config.toml
n_kv_head = 1
vocab_size = 8192
activation = "swiglu"
norm_eps = 1e-06
positions = "rope"
rope_base = 10000.0
rope_fraction = 1.0
qk_norm = false
init_std_qkv = 0.0209
init_std_o = 0.0
init_std_down = 0.0
beta1 = 0.9
lr_head = 0.00443
decay_fraction = 0.751
MLP neurons of a small language model. Each row is named by its layer, matrix (gate and up: input weights; down: output weights) and neuron, and shows model dimensions 64-127. Each number is 50 + 15 x the weight over its row's rms, rounded and kept within 0 to 99. A neuron's up and down rows have the sign that makes its largest values positive.
After each neuron's rows, "fires in" lists the words (lower case) most often at its 100 highest values on Wikipedia text that the model never trained on.

L4.gate2322:44 19 28 50 70 48 52 30 25 71 39 70 52 52 55 80 35 35 35 27 53 43 43 52 54 49 46 22 55 33 43 58 26 42 63 54 37 47 46 24 32 35 53 54 34 39 72 29 52 48 84 51 39 37 66 72 64 50 29 20 44 45 61 16
L4.up2322:49 76 37 76 24 62 33 37 85 59 05 62 49 64 33 48 42 43 16 57 48 42 51 54 38 43 46 57 43 41 59 67 64 33 41 33 29 64 72 47 37 45 43 42 53 54 34 74 55 54 61 53 56 44 41 37 49 23 60 43 51 64 41 43
L4.down2322:67 44 42 34 47 42 81 66 18 27 99 70 38 49 52 47 70 45 64 47 52 61 51 42 51 72 55 67 42 33 46 59 59 70 76 56 58 30 30 44 72 55 59 53 45 56 47 53 86 56 31 40 60 39 34 58 53 41 44 61 41 05 43 62
fires in: "when", "set", "sets", "outside"

L5.gate1960:46 45 45 35 57 63 35 55 60 52 37 53 49 49 54 56 58 60 59 54 37 54 64 08 39 62 39 14 32 00 58 65 33 60 86 46 48 58 61 41 74 42 36 51 43 65 49 62 39 55 30 36 45 66 75 78 64 33 64 44 37 37 47 74
L5.up1960:42 40 67 42 41 81 46 53 61 58 57 61 55 75 63 56 69 77 50 61 33 66 41 51 54 52 35 36 39 46 41 53 45 54 57 47 60 49 43 76 49 67 24 58 38 02 26 52 49 44 32 32 46 31 18 49 62 35 51 40 64 88 63 52
L5.down1960:36 61 54 56 43 67 46 54 81 43 50 60 42 76 59 29 28 62 71 57 61 71 47 69 59 70 64 50 49 42 33 42 43 69 39 53 55 38 52 50 17 44 57 50 53 50 62 23 46 49 70 50 70 84 49 49 31 53 47 42 40 37 52 30
fires in: "at", "of", "on"

L4.gate1703:57 94 53 52 48 52 82 44 34 35 53 43 42 41 65 47 43 34 45 33 44 28 43 46 65 67 24 61 22 40 73 65 67 29 27 26 58 45 63 71 53 69 58 40 19 68 59 60 58 29 64 68 54 45 38 44 73 38 47 37 59 60 37 58
L4.up1703:28 66 63 59 48 46 37 64 51 51 67 62 27 31 74 64 48 56 61 22 51 25 19 80 20 74 58 62 35 57 51 47 23 59 35 33 60 40 48 42 26 80 41 74 52 65 64 55 58 41 67 39 34 45 32 50 58 45 69 48 56 51 59 38
L4.down1703:71 56 42 19 81 51 55 38 45 49 61 40 10 58 61 48 51 63 22 64 67 61 58 27 56 46 50 22 43 20 19 44 20 47 48 71 67 47 41 26 56 32 47 43 23 41 62 57 44 50 39 40 19 29 63 50 47 70 64 73 55 45 40 72
fires in: "can", "may", "are"

L4.gate1777:53 72 49 60 36 76 45 46 28 51 52 49 52 51 24 44 48 50 43 63 48 25 36 59 50 59 41 40 60 42 38 26 64 55 93 40 42 21 34 39 67 65 75 35 58 59 53 44 43 71 60 45 77 42 59 20 32 47 54 28 36 63 37 26
L4.up1777:58 53 81 55 65 44 30 46 66 18 26 43 42 38 41 42 20 16 51 65 59 23 65 67 43 63 39 53 48 75 33 19 35 43 23 48 64 18 34 44 50 63 47 46 50 58 72 59 63 46 48 35 46 28 73 31 65 41 48 45 47 62 42 37
L4.down1777:59 53 47 59 74 52 60 40 39 47 57 77 69 84 57 55 53 43 58 03 50 46 39 66 39 77 63 20 38 34 61 47 55 52 52 53 36 57 59 55 52 48 68 49 40 55 67 64 58 55 51 34 59 38 76 25 27 72 68 57 27 59 41 52
fires in: "of", "most", "few", "many", "million"

L5.gate1550:41 61 28 57 52 33 61 57 22 47 76 30 51 36 40 70 43 72 50 56 58 44 41 45 55 49 67 64 59 45 57 47 62 56 51 70 47 58 59 64 52 44 35 44 59 38 70 43 84 40 68 69 40 59 59 51 73 37 32 63 37 23 46 67
L5.up1550:62 43 46 39 74 63 55 33 39 47 72 52 35 60 75 78 53 67 72 66 51 69 63 37 64 65 54 52 46 17 64 53 57 34 64 41 57 65 60 59 60 44 38 53 50 33 61 59 67 72 53 52 61 72 54 55 52 76 48 38 30 55 66 49
L5.down1550:34 53 44 69 49 61 35 48 41 66 65 80 49 21 55 47 63 47 36 75 51 59 51 50 36 45 43 32 39 67 51 40 47 51 51 51 52 55 52 44 44 66 67 55 55 46 69 52 26 72 58 54 37 62 66 54 57 46 70 59 40 48 27 65
fires in: "to", "had", "court", "would", "have", "has"

L5.gate1861:08 41 49 76 74 29 40 80 41 42 37 65 50 44 66 76 60 24 41 61 69 48 74 50 40 61 54 69 18 32 37 22 50 38 37 48 36 34 29 38 48 38 27 60 42 47 61 68 43 72 46 40 64 40 47 70 33 51 66 42 57 45 51 62
L5.up1861:58 48 50 64 45 58 46 70 28 90 58 50 42 63 65 39 41 34 57 27 67 55 31 75 70 67 60 77 69 50 63 32 55 37 38 49 33 42 46 21 41 35 56 30 76 53 33 47 63 40 57 47 69 81 46 48 47 58 31 73 28 72 16 38
L5.down1861:50 37 38 31 54 40 31 68 76 22 44 56 43 22 34 37 47 43 65 74 69 51 52 54 54 48 68 83 48 51 57 56 45 48 41 76 49 50 44 66 57 50 48 52 54 22 60 75 65 54 58 35 51 60 53 53 50 49 37 50 70 14 46 58
fires in: "had", "has", "were", "have", "was"

L5.gate503:21 89 54 16 70 53 46 58 53 34 45 50 41 30 25 54 59 71 47 35 27 71 16 53 23 64 54 44 45 43 61 61 41 23 58 56 57 46 27 38 59 23 41 66 42 70 51 68 44 47 42 31 31 53 67 65 51 22 44 47 58 21 54 50
L5.up503:75 44 47 50 52 42 14 60 45 50 49 81 74 53 26 78 36 50 53 36 73 82 50 48 54 55 62 56 33 43 59 46 47 59 62 30 63 57 36 45 35 69 39 38 61 63 43 54 39 60 65 61 33 69 64 43 44 46 44 51 56 23 33 75
L5.down503:48 57 69 14 38 67 60 44 36 75 54 51 52 61 44 71 49 52 36 60 66 87 24 58 58 46 59 45 42 43 96 62 52 36 46 49 69 38 36 24 49 43 31 74 48 50 58 42 61 76 35 66 06 71 52 64 56 47 48 48 49 42 45 48
fires in: "i", "we", "you", "was", "ll"

L5.gate1508:59 43 18 35 53 34 46 57 56 52 53 67 42 55 72 70 45 41 47 44 50 67 68 47 48 32 67 61 54 22 46 37 61 54 48 36 45 60 50 37 53 60 34 17 63 46 60 61 69 27 63 65 86 75 66 47 47 28 35 76 75 44 23 59
L5.up1508:40 54 31 35 69 41 42 17 75 79 63 66 53 51 50 62 62 69 74 54 71 62 36 31 50 36 62 45 33 58 31 35 58 47 71 44 71 34 49 51 25 44 57 47 78 52 77 70 50 43 51 57 70 35 66 62 57 26 41 71 64 35 49 44
L5.down1508:09 67 47 52 49 76 34 52 73 44 61 54 63 49 36 56 77 62 48 36 40 40 29 47 49 52 38 40 54 56 36 49 28 41 83 57 42 52 63 60 68 43 51 58 34 39 64 47 29 45 52 42 43 80 53 56 64 36 73 44 71 34 44 31
fires in: "would", "did", "to", "will", "could", "may"

L4.gate1363:55 74 59 41 55 46 57 14 34 33 80 47 51 33 76 74 43 48 49 28 48 44 26 64 54 66 40 40 42 40 55 20 50 44 18 62 50 49 50 57 31 42 45 32 82 56 48 61 69 36 37 67 38 82 70 40 53 55 76 46 61 40 45 37
L4.up1363:77 62 46 63 59 61 36 65 44 76 71 52 68 51 41 31 43 63 40 42 55 62 34 67 48 56 36 43 43 50 29 70 56 65 35 33 50 53 39 87 30 63 45 53 63 73 43 55 39 27 22 47 56 44 39 26 69 67 45 32 60 27 53 73
L4.down1363:63 70 56 33 33 41 52 40 54 39 40 52 58 36 40 65 53 63 23 39 56 50 72 51 50 63 59 29 36 71 60 45 59 35 36 67 49 56 80 33 24 37 66 65 24 95 64 46 55 59 19 46 44 48 67 41 42 35 42 41 54 40 74 49
fires in: "of", "when", "t", "to", "from"

L4.gate2028:19 36 36 44 53 38 54 34 35 51 61 46 34 74 38 55 59 48 66 30 62 51 58 55 56 53 54 55 50 26 42 50 47 54 48 31 54 50 62 62 36 58 58 59 83 38 28 33 40 64 88 76 60 60 56 61 62 48 56 28 44 34 65 36
L4.up2028:25 51 34 60 59 46 37 20 33 58 47 58 51 55 54 79 68 44 38 48 29 67 51 64 61 31 38 37 49 54 54 68 63 48 32 38 69 40 56 37 53 59 30 55 65 50 62 30 54 52 29 69 41 53 50 53 43 28 45 68 38 23 36 42
L4.down2028:48 59 64 48 47 57 34 60 75 50 52 45 56 60 39 39 37 49 53 19 89 34 53 56 14 66 48 37 41 31 57 66 63 71 68 48 67 40 56 60 48 51 32 85 05 84 57 46 57 39 38 57 60 51 67 59 79 51 51 25 44 63 64 40
fires in: "at", "atmospheric", "atlético"

L4.gate233:75 37 50 43 44 54 31 50 59 45 46 83 49 66 36 47 65 36 59 58 71 34 84 34 56 56 23 51 43 49 56 33 68 39 52 37 67 46 75 62 35 42 40 39 40 23 59 33 25 47 50 38 59 41 61 57 34 81 65 55 58 70 40 43
L4.up233:44 39 54 20 54 15 66 32 34 50 53 35 19 56 65 35 53 37 55 59 74 49 60 32 36 26 49 27 31 70 49 32 56 42 39 34 40 55 60 69 40 28 14 49 43 51 45 51 44 43 55 62 52 13 60 46 64 65 36 46 35 36 63 31
L4.down233:61 50 52 92 61 68 29 74 52 47 47 59 81 35 28 56 52 71 43 23 17 66 49 62 58 76 40 61 79 41 46 68 37 57 52 55 54 68 53 24 61 48 53 40 49 47 51 22 58 47 44 46 35 77 35 45 42 39 72 57 80 45 47 70
fires in: "27", "17", "47", "7", "37", "1947"

L4.gate1723:39 56 27 37 55 49 57 36 18 46 88 41 38 39 64 48 42 52 45 30 44 52 67 52 63 47 59 36 30 43 37 51 64 43 47 51 77 74 52 62 44 64 32 46 58 23 67 63 53 25 60 50 31 57 52 50 51 37 72 24 69 44 51 42
L4.up1723:64 40 20 47 44 48 37 53 49 55 79 62 59 62 45 66 50 41 75 41 59 56 79 44 42 32 59 62 73 42 39 49 56 49 51 56 48 66 79 84 48 62 37 55 66 45 53 60 72 59 76 54 58 57 62 52 27 41 63 54 57 40 53 57
L4.down1723:50 56 53 53 34 47 51 35 62 54 47 36 75 51 62 62 63 64 36 46 19 38 44 38 30 43 21 63 41 24 45 40 33 36 43 66 68 47 59 40 47 80 53 36 50 55 61 45 28 24 23 42 37 49 46 58 70 49 50 51 32 61 57 49
fires in: "would", "to", "not", "will", "could", "may"

L4.gate158:65 71 59 58 28 28 34 67 44 34 81 77 73 66 64 71 53 67 58 27 32 58 46 41 46 30 37 47 27 38 68 43 47 34 50 64 46 58 63 60 44 72 45 71 50 41 64 52 63 56 56 63 40 26 38 83 63 38 48 58 70 40 59 55
L4.up158:63 55 66 67 51 30 33 46 36 73 69 55 55 64 82 80 37 69 51 53 64 44 46 41 44 11 43 57 16 57 50 77 44 45 80 34 64 42 49 36 22 54 21 99 60 46 41 64 33 49 58 40 35 59 21 54 46 55 41 42 44 77 34 34
L4.down158:41 37 26 25 78 68 73 44 47 61 45 39 40 48 58 52 83 45 50 64 91 46 32 78 38 40 69 53 30 33 17 75 43 70 80 32 39 51 22 36 34 29 26 47 41 31 57 56 49 65 57 43 45 65 30 45 52 71 55 41 34 53 45 42
fires in: "i", "you", "isr", "we"

L5.gate950:45 59 47 38 60 44 70 61 23 27 55 51 57 49 64 29 46 53 33 65 43 42 45 76 55 69 50 73 38 51 29 86 44 40 76 20 37 50 59 65 38 61 40 69 33 56 62 25 60 68 34 56 40 53 37 89 50 55 63 53 49 56 41 62
L5.up950:45 74 79 28 58 44 33 57 24 33 44 50 64 52 76 57 33 34 36 13 36 42 46 67 53 71 43 68 50 24 40 57 40 42 52 47 41 09 56 61 56 69 29 64 60 49 52 48 68 20 45 55 31 63 40 67 43 42 35 44 54 71 56 50
L5.down950:22 34 31 58 66 65 71 16 48 83 70 91 36 54 10 48 49 59 72 70 87 56 54 50 28 38 72 29 28 43 64 52 32 53 62 49 68 86 71 44 39 36 72 40 17 47 68 35 31 52 17 52 56 31 32 42 57 23 57 41 23 63 43 53
fires in: "can", "to", "are", "works"

L5.gate1262:33 56 31 41 39 54 32 53 37 53 45 62 24 45 30 47 93 36 49 34 30 45 77 54 53 57 47 44 54 36 55 55 56 33 49 27 29 70 39 36 24 47 83 58 47 46 52 33 41 63 73 66 51 51 45 45 60 80 81 63 64 30 46 76
L5.up1262:71 60 61 68 42 47 43 27 38 57 33 24 50 58 43 59 49 55 56 60 33 49 46 53 69 55 45 52 49 43 47 37 60 52 68 87 41 43 49 24 41 41 78 36 36 34 55 51 93 55 43 41 38 33 46 58 48 72 50 71 39 55 44 23
L5.down1262:37 34 55 50 77 61 77 43 60 57 68 50 31 45 55 63 43 53 84 54 60 42 40 72 53 41 61 46 55 73 28 59 50 48 46 58 71 50 54 59 66 75 36 57 51 57 41 60 19 47 66 63 54 60 58 51 16 47 39 56 57 42 48 50
fires in: "has", "have", "had"

L4.gate1994:29 46 77 51 78 61 53 37 81 49 41 55 71 17 33 56 18 48 45 51 74 16 43 59 50 35 23 16 47 62 43 48 78 38 65 31 50 04 59 78 17 33 69 68 41 52 56 60 26 33 22 51 43 40 45 34 56 58 57 39 51 72 63 39
L4.up1994:35 61 64 37 46 57 29 17 49 46 61 47 49 48 41 46 54 51 32 49 73 53 28 44 34 42 65 57 49 36 47 61 61 35 69 25 44 74 46 78 40 55 56 46 54 34 43 66 54 60 67 40 36 60 69 48 31 57 30 47 47 29 50 44
L4.down1994:88 64 17 40 59 31 40 53 13 53 60 59 42 60 47 64 47 62 53 58 36 68 56 69 62 62 39 65 43 59 59 51 44 67 55 96 54 38 45 54 58 69 26 49 54 47 45 61 62 52 44 71 49 39 30 42 50 26 73 56 63 55 35 86
fires in: "when", "end", "if", "as", "time", "how"

L4.gate1229:59 46 16 69 63 25 68 37 47 21 64 57 32 64 62 71 66 50 29 44 43 40 51 59 69 47 51 58 26 32 14 57 23 57 49 58 41 44 43 40 46 75 42 73 36 32 50 60 39 43 75 37 66 55 42 55 59 19 71 42 59 60 47 95
L4.up1229:73 63 44 89 29 36 74 37 49 32 65 27 40 71 56 70 52 47 77 40 37 84 60 55 51 18 37 48 44 38 65 41 26 53 31 71 54 55 42 71 50 40 61 21 71 39 77 67 70 39 49 44 45 36 63 75 53 16 47 54 81 52 69 75
L4.down1229:27 39 24 42 71 41 23 44 32 47 61 56 31 48 77 56 84 64 51 46 56 44 49 61 44 43 61 54 42 45 24 34 42 61 31 57 40 70 55 21 52 66 57 72 68 31 60 52 29 56 75 57 43 58 31 43 40 54 65 47 28 54 39 52
fires in: "has", "had", "have", "having"

L5.gate735:39 30 58 72 42 26 32 68 61 43 46 55 49 57 21 67 56 68 62 48 84 73 44 69 43 67 40 53 48 51 42 66 51 58 57 60 45 46 16 37 30 46 62 71 66 35 70 65 69 48 93 49 69 55 34 74 47 73 88 44 62 58 38 48
L5.up735:52 44 38 53 47 52 69 70 41 69 54 70 50 58 65 60 44 47 64 20 30 45 36 50 57 36 41 64 32 35 29 49 78 34 60 42 53 53 39 54 69 55 40 27 68 52 65 48 69 32 91 69 34 25 72 37 69 69 37 52 73 41 73 65
L5.down735:29 41 59 46 56 07 41 68 79 50 35 29 63 72 38 23 72 59 52 54 57 20 53 58 57 41 22 33 82 31 49 35 50 57 54 56 30 29 29 31 27 33 50 74 50 57 22 53 55 38 42 39 57 60 52 66 61 49 61 47 61 60 48 36
fires in: "june", "january", "n", "december", "july"

L4.gate1308:66 71 53 83 63 35 43 73 72 38 62 48 44 40 83 54 63 66 37 56 75 77 64 42 40 33 49 45 23 58 61 23 53 47 25 76 64 45 72 66 35 53 46 40 61 58 74 50 63 25 52 70 59 24 56 26 69 37 48 23 58 69 50 77
L4.up1308:54 57 34 71 53 66 37 35 55 70 56 50 28 44 52 59 37 62 52 28 53 46 60 66 62 41 48 33 41 25 30 46 36 64 49 49 60 47 85 36 59 46 43 76 52 29 36 57 80 37 70 59 56 65 54 70 44 66 66 53 65 46 41 62
L4.down1308:52 65 26 28 76 47 56 36 47 58 43 29 54 37 56 66 82 61 41 49 75 64 75 62 52 49 50 70 38 30 61 72 40 60 38 67 56 62 46 51 53 74 35 16 40 75 75 66 60 56 37 18 57 72 34 57 51 59 67 56 50 50 47 47
fires in: "had", "to", "would", "could", "t"

L4.gate1018:60 32 64 49 55 37 53 48 35 52 59 52 49 76 44 50 54 67 40 54 27 75 39 58 60 26 33 24 53 19 53 51 65 42 31 48 64 72 64 36 33 62 59 27 78 62 58 61 75 42 65 63 43 21 47 35 45 51 41 10 55 54 36 57
L4.up1018:45 41 53 46 28 35 60 50 46 25 56 45 41 41 60 35 83 25 55 39 13 52 76 32 64 43 46 51 59 04 39 53 11 31 15 32 54 49 51 53 23 46 58 59 74 46 59 34 32 52 62 31 77 26 79 67 41 55 60 47 60 46 42 52
L4.down1018:81 47 62 64 65 76 44 55 56 53 40 76 61 54 50 54 42 62 60 49 67 43 54 67 46 56 35 52 40 87 39 47 76 63 58 54 59 70 67 57 58 80 49 59 86 60 58 37 64 42 47 77 59 59 39 50 45 64 33 24 64 54 26 54
fires in: "at", "near"

L4.gate886:63 46 39 31 35 55 67 30 74 40 52 77 53 46 34 60 82 24 38 63 46 50 39 41 49 69 29 64 32 30 53 64 66 46 69 45 20 42 56 66 41 61 45 46 67 45 38 38 12 36 40 30 62 48 47 39 64 67 35 34 40 41 52 42
L4.up886:55 70 38 33 51 63 47 64 65 49 36 54 54 57 39 80 57 76 38 71 48 30 32 75 34 36 52 54 32 45 46 61 32 61 69 44 39 49 21 66 64 47 72 70 61 45 41 49 50 39 71 39 37 37 47 30 91 56 62 49 68 78 76 77
L4.down886:78 43 57 62 38 62 38 31 50 24 38 49 55 22 44 31 49 33 56 46 76 49 44 62 61 79 26 63 24 65 50 34 59 29 27 32 51 44 59 49 53 80 36 39 55 54 63 61 38 48 32 57 56 57 58 54 25 50 19 56 43 33 52 39
fires in: "on", "by"

L4.gate1387:55 52 51 27 33 71 66 66 43 27 47 24 44 56 34 36 54 53 33 15 31 53 62 40 65 47 56 34 81 55 34 43 67 79 44 42 73 67 53 64 38 36 61 61 40 73 67 41 47 68 82 50 39 64 48 55 63 61 49 00 37 47 48 56
L4.up1387:50 44 47 64 41 74 60 67 45 28 53 10 39 67 45 51 58 53 28 31 46 33 34 51 60 47 47 49 66 67 57 36 77 35 63 44 69 63 41 34 35 54 78 31 22 82 63 44 43 54 68 43 54 40 62 59 37 29 60 45 61 50 39 30
L4.down1387:49 58 43 73 63 24 47 71 52 49 47 51 46 60 49 47 33 38 55 62 61 55 64 55 36 40 52 70 47 30 61 47 45 17 77 51 67 58 25 48 58 22 64 53 87 46 29 46 61 43 32 45 38 30 45 59 54 34 60 64 30 43 88 28
fires in: "5", "51", "56", "52", "53"

L5.gate1601:58 32 61 76 58 56 45 46 44 37 32 57 87 46 42 68 45 33 71 43 79 78 30 28 52 36 38 69 57 59 24 45 55 60 50 44 39 47 50 84 54 29 04 66 37 36 78 46 25 51 38 50 39 29 93 69 27 41 55 30 36 28 67 70
L5.up1601:56 46 70 65 52 56 13 43 35 48 34 50 32 82 72 50 53 57 41 49 38 51 70 67 62 44 23 68 48 49 62 48 60 17 60 45 85 35 64 60 38 55 47 38 47 40 42 41 50 31 72 42 39 45 39 51 73 54 31 61 29 15 47 76
L5.down1601:45 54 62 44 40 24 59 85 50 53 21 56 44 39 58 30 60 34 38 60 59 67 55 34 38 62 56 62 46 53 31 71 49 74 67 67 54 49 37 56 53 13 55 66 37 57 48 62 41 58 48 36 53 45 58 36 56 34 42 56 36 14 49 31
fires in: "by", "after", "to", "for"

L4.gate1459:69 34 84 08 64 61 67 46 47 51 73 50 81 43 41 53 53 49 48 52 58 62 70 26 41 50 44 34 40 37 43 37 24 54 34 73 47 35 76 58 35 49 20 57 26 33 86 23 30 55 45 28 49 50 42 57 55 49 42 52 43 76 30 40
L4.up1459:52 42 73 21 47 30 59 57 89 54 42 37 43 50 42 44 70 84 42 68 54 59 73 17 48 58 31 30 73 25 56 51 53 35 52 56 60 51 67 50 43 50 19 51 70 41 10 63 43 55 24 40 15 58 47 64 57 69 32 41 47 52 46 82
L4.down1459:59 44 45 63 63 84 57 39 39 31 90 30 53 55 34 60 63 37 55 56 76 63 59 68 17 35 59 40 32 78 59 33 38 57 41 52 47 71 41 54 28 45 67 45 29 59 50 38 59 41 32 65 62 56 35 65 46 36 31 28 31 45 63 27
fires in: "in", "through", "on", "at", "under", "against"

L4.gate1358:42 50 61 46 33 27 49 50 18 29 45 60 55 50 68 36 58 42 65 71 69 48 57 43 48 43 30 53 44 52 23 72 39 22 55 27 24 27 49 32 20 42 48 57 75 01 44 20 54 45 58 41 45 37 49 49 57 62 45 42 56 58 48 38
L4.up1358:46 62 38 58 51 65 67 42 56 34 69 39 46 60 52 63 62 59 42 53 19 70 61 47 73 48 33 48 19 38 31 29 39 45 44 60 49 34 55 56 27 73 17 22 59 52 61 51 67 30 83 52 91 36 52 51 34 67 49 78 41 50 48 67
L4.down1358:55 64 43 34 50 48 28 66 50 45 32 75 67 56 27 31 57 45 58 55 64 49 46 52 37 41 27 69 70 43 76 64 60 51 57 37 34 61 53 55 55 40 64 63 51 47 33 46 47 61 30 36 25 52 66 35 57 39 56 36 60 48 43 33
fires in: "on", "by", "at"

L5.gate913:23 44 39 54 87 62 43 49 46 59 48 52 49 65 25 40 64 21 70 42 74 50 30 47 51 58 49 56 71 57 56 64 57 17 56 61 50 41 71 21 19 50 36 71 49 49 43 27 56 47 61 26 59 38 29 39 72 62 45 34 64 40 41 47
L5.up913:45 59 35 73 71 44 38 41 60 45 47 48 48 68 63 49 39 60 54 07 62 63 63 60 50 66 49 17 46 45 38 46 48 39 24 59 61 61 72 45 42 74 38 31 37 60 47 43 34 75 85 55 27 38 20 37 56 36 05 48 65 56 63 52
L5.down913:59 48 64 36 36 43 76 38 34 71 53 68 46 22 07 33 50 46 48 59 46 38 44 60 41 48 43 61 62 21 25 40 49 50 78 38 47 56 36 68 63 57 83 36 49 71 48 48 51 45 31 47 79 50 64 28 45 58 78 56 49 49 53 11
fires in: "when", "where"

L4.gate1547:30 31 57 68 81 50 28 59 29 47 74 26 38 70 61 54 26 66 53 38 56 47 39 53 48 19 74 51 29 46 70 37 44 34 60 47 66 36 91 65 45 53 45 54 15 71 54 50 61 42 37 74 41 50 51 49 51 54 44 77 66 48 56 81
L4.up1547:50 53 57 35 57 70 63 36 42 47 39 55 45 75 12 53 45 47 61 06 64 72 77 76 40 33 33 39 43 76 44 58 56 40 26 13 29 52 41 56 40 55 34 67 47 45 50 53 68 38 40 55 35 51 49 28 20 57 18 19 75 54 54 44
L4.down1547:61 66 55 18 63 58 61 28 50 38 47 75 41 42 51 69 32 81 57 49 47 57 31 27 44 72 61 46 61 65 64 49 70 54 51 55 91 56 68 80 26 52 59 47 44 29 64 72 69 69 60 50 22 43 21 37 73 42 53 44 40 36 67 57
fires in: "which", "where", "how", "if", "what", "why"

L4.gate264:35 60 48 68 68 42 35 39 71 41 58 36 34 10 32 56 73 52 51 43 55 62 43 46 66 34 85 93 59 63 53 53 42 53 60 46 62 56 55 49 48 68 28 59 55 58 39 72 80 35 27 64 55 69 84 59 47 39 56 35 51 37 29 70
L4.up264:55 48 29 38 83 41 59 60 26 65 34 66 35 45 48 40 38 76 34 63 49 63 60 46 57 34 36 34 32 52 29 25 41 64 62 46 57 66 50 79 28 64 47 55 83 56 85 32 46 35 23 40 28 33 76 33 53 64 46 33 32 37 72 64
L4.down264:74 54 60 68 40 51 53 47 54 42 56 30 53 42 60 72 60 52 23 38 58 45 86 63 48 65 60 58 48 65 52 49 58 48 58 40 43 57 43 80 49 41 51 33 56 53 35 67 47 70 24 49 30 76 48 47 32 45 50 38 31 28 35 39
fires in: "in", "to", "t", "into", "too"

L5.gate2116:84 41 65 52 57 65 43 53 30 19 57 59 24 32 43 42 48 43 89 64 62 36 44 38 52 40 27 64 56 51 43 41 46 73 64 48 71 24 65 45 44 53 61 57 64 38 42 50 49 27 26 50 43 28 59 69 60 57 74 24 56 61 48 61
L5.up2116:32 60 40 63 43 74 50 41 46 58 56 70 42 49 46 39 28 64 60 50 59 37 66 44 67 15 53 40 34 45 55 36 40 61 54 57 72 68 43 93 49 52 66 30 61 66 36 66 51 63 31 66 40 35 31 57 44 39 45 43 43 40 79 69
L5.down2116:62 37 66 52 52 28 49 69 48 66 34 49 64 51 44 36 61 36 63 26 48 54 40 20 42 56 49 56 75 61 48 51 47 54 39 45 62 26 63 18 56 44 62 78 59 42 35 38 63 44 47 50 55 47 53 57 39 44 67 35 57 64 39 46
fires in: "for", "to", "into", "from", "behind"

L4.gate360:49 10 56 57 34 39 32 64 39 49 53 47 45 31 38 12 47 31 54 57 52 25 51 69 41 25 27 32 65 42 30 32 46 29 50 32 41 49 62 47 71 15 50 37 64 51 64 42 59 55 50 50 64 63 26 57 36 62 59 39 29 68 56 70
L4.up360:47 52 77 83 53 68 36 67 13 60 52 10 56 64 64 52 51 51 28 83 51 84 41 32 39 35 43 42 76 68 41 47 41 34 36 33 62 56 51 41 41 50 33 52 39 76 46 24 52 36 32 51 63 47 65 53 68 38 80 53 42 58 75 28
L4.down360:24 58 56 28 71 59 66 46 47 42 47 49 52 70 37 60 66 51 25 50 35 16 78 53 44 70 60 40 36 69 39 58 42 61 52 44 38 44 72 68 39 77 46 61 47 23 21 59 10 56 12 40 45 38 47 64 48 63 29 44 43 76 59 51
fires in: "of", "litoral", "endless"

L4.gate726:68 37 69 34 39 35 42 66 36 61 50 51 53 49 34 37 31 50 50 42 50 22 56 73 75 32 20 38 61 51 56 45 35 38 68 25 44 30 71 36 51 72 59 43 32 42 53 36 28 37 47 34 51 66 43 63 60 69 68 43 49 66 59 38
L4.up726:34 56 47 38 51 69 31 33 49 69 49 60 44 49 38 43 92 63 57 55 52 35 31 57 69 56 41 45 60 42 43 72 44 66 21 55 45 59 57 71 60 35 38 72 47 41 60 51 65 30 42 46 68 40 68 43 72 63 38 64 66 48 58 62
L4.down726:58 50 53 80 55 32 50 42 59 43 19 31 77 69 76 46 09 38 59 59 31 79 53 51 46 53 59 57 43 57 54 30 60 40 66 46 45 46 49 33 68 53 87 34 63 74 38 50 36 73 47 53 33 51 46 72 53 32 63 45 48 61 22 31
fires in: "11", "12", "10", "115", "31"

L5.gate1133:67 59 47 42 38 40 36 35 51 58 78 70 30 57 58 41 56 75 79 57 68 34 25 27 42 46 33 39 33 60 32 63 65 21 63 31 39 20 52 57 26 49 40 59 39 20 59 39 57 71 69 46 73 53 58 55 64 74 54 40 23 60 24 32
L5.up1133:44 66 45 56 45 38 44 27 39 74 41 42 77 57 60 58 48 39 47 48 51 75 33 67 41 73 55 61 69 65 61 32 47 70 49 35 51 45 58 59 36 60 39 54 45 43 49 61 72 25 45 33 25 44 35 42 20 32 81 64 63 33 65 30
L5.down1133:57 28 44 49 58 83 49 62 74 57 55 57 41 42 61 40 38 43 47 71 31 17 53 50 40 51 41 68 72 47 43 80 56 61 72 48 47 30 44 29 72 36 62 67 56 70 55 24 45 49 57 63 52 44 74 44 85 72 43 42 56 52 21 47
fires in: "january", "february", "march", "april", "december", "may"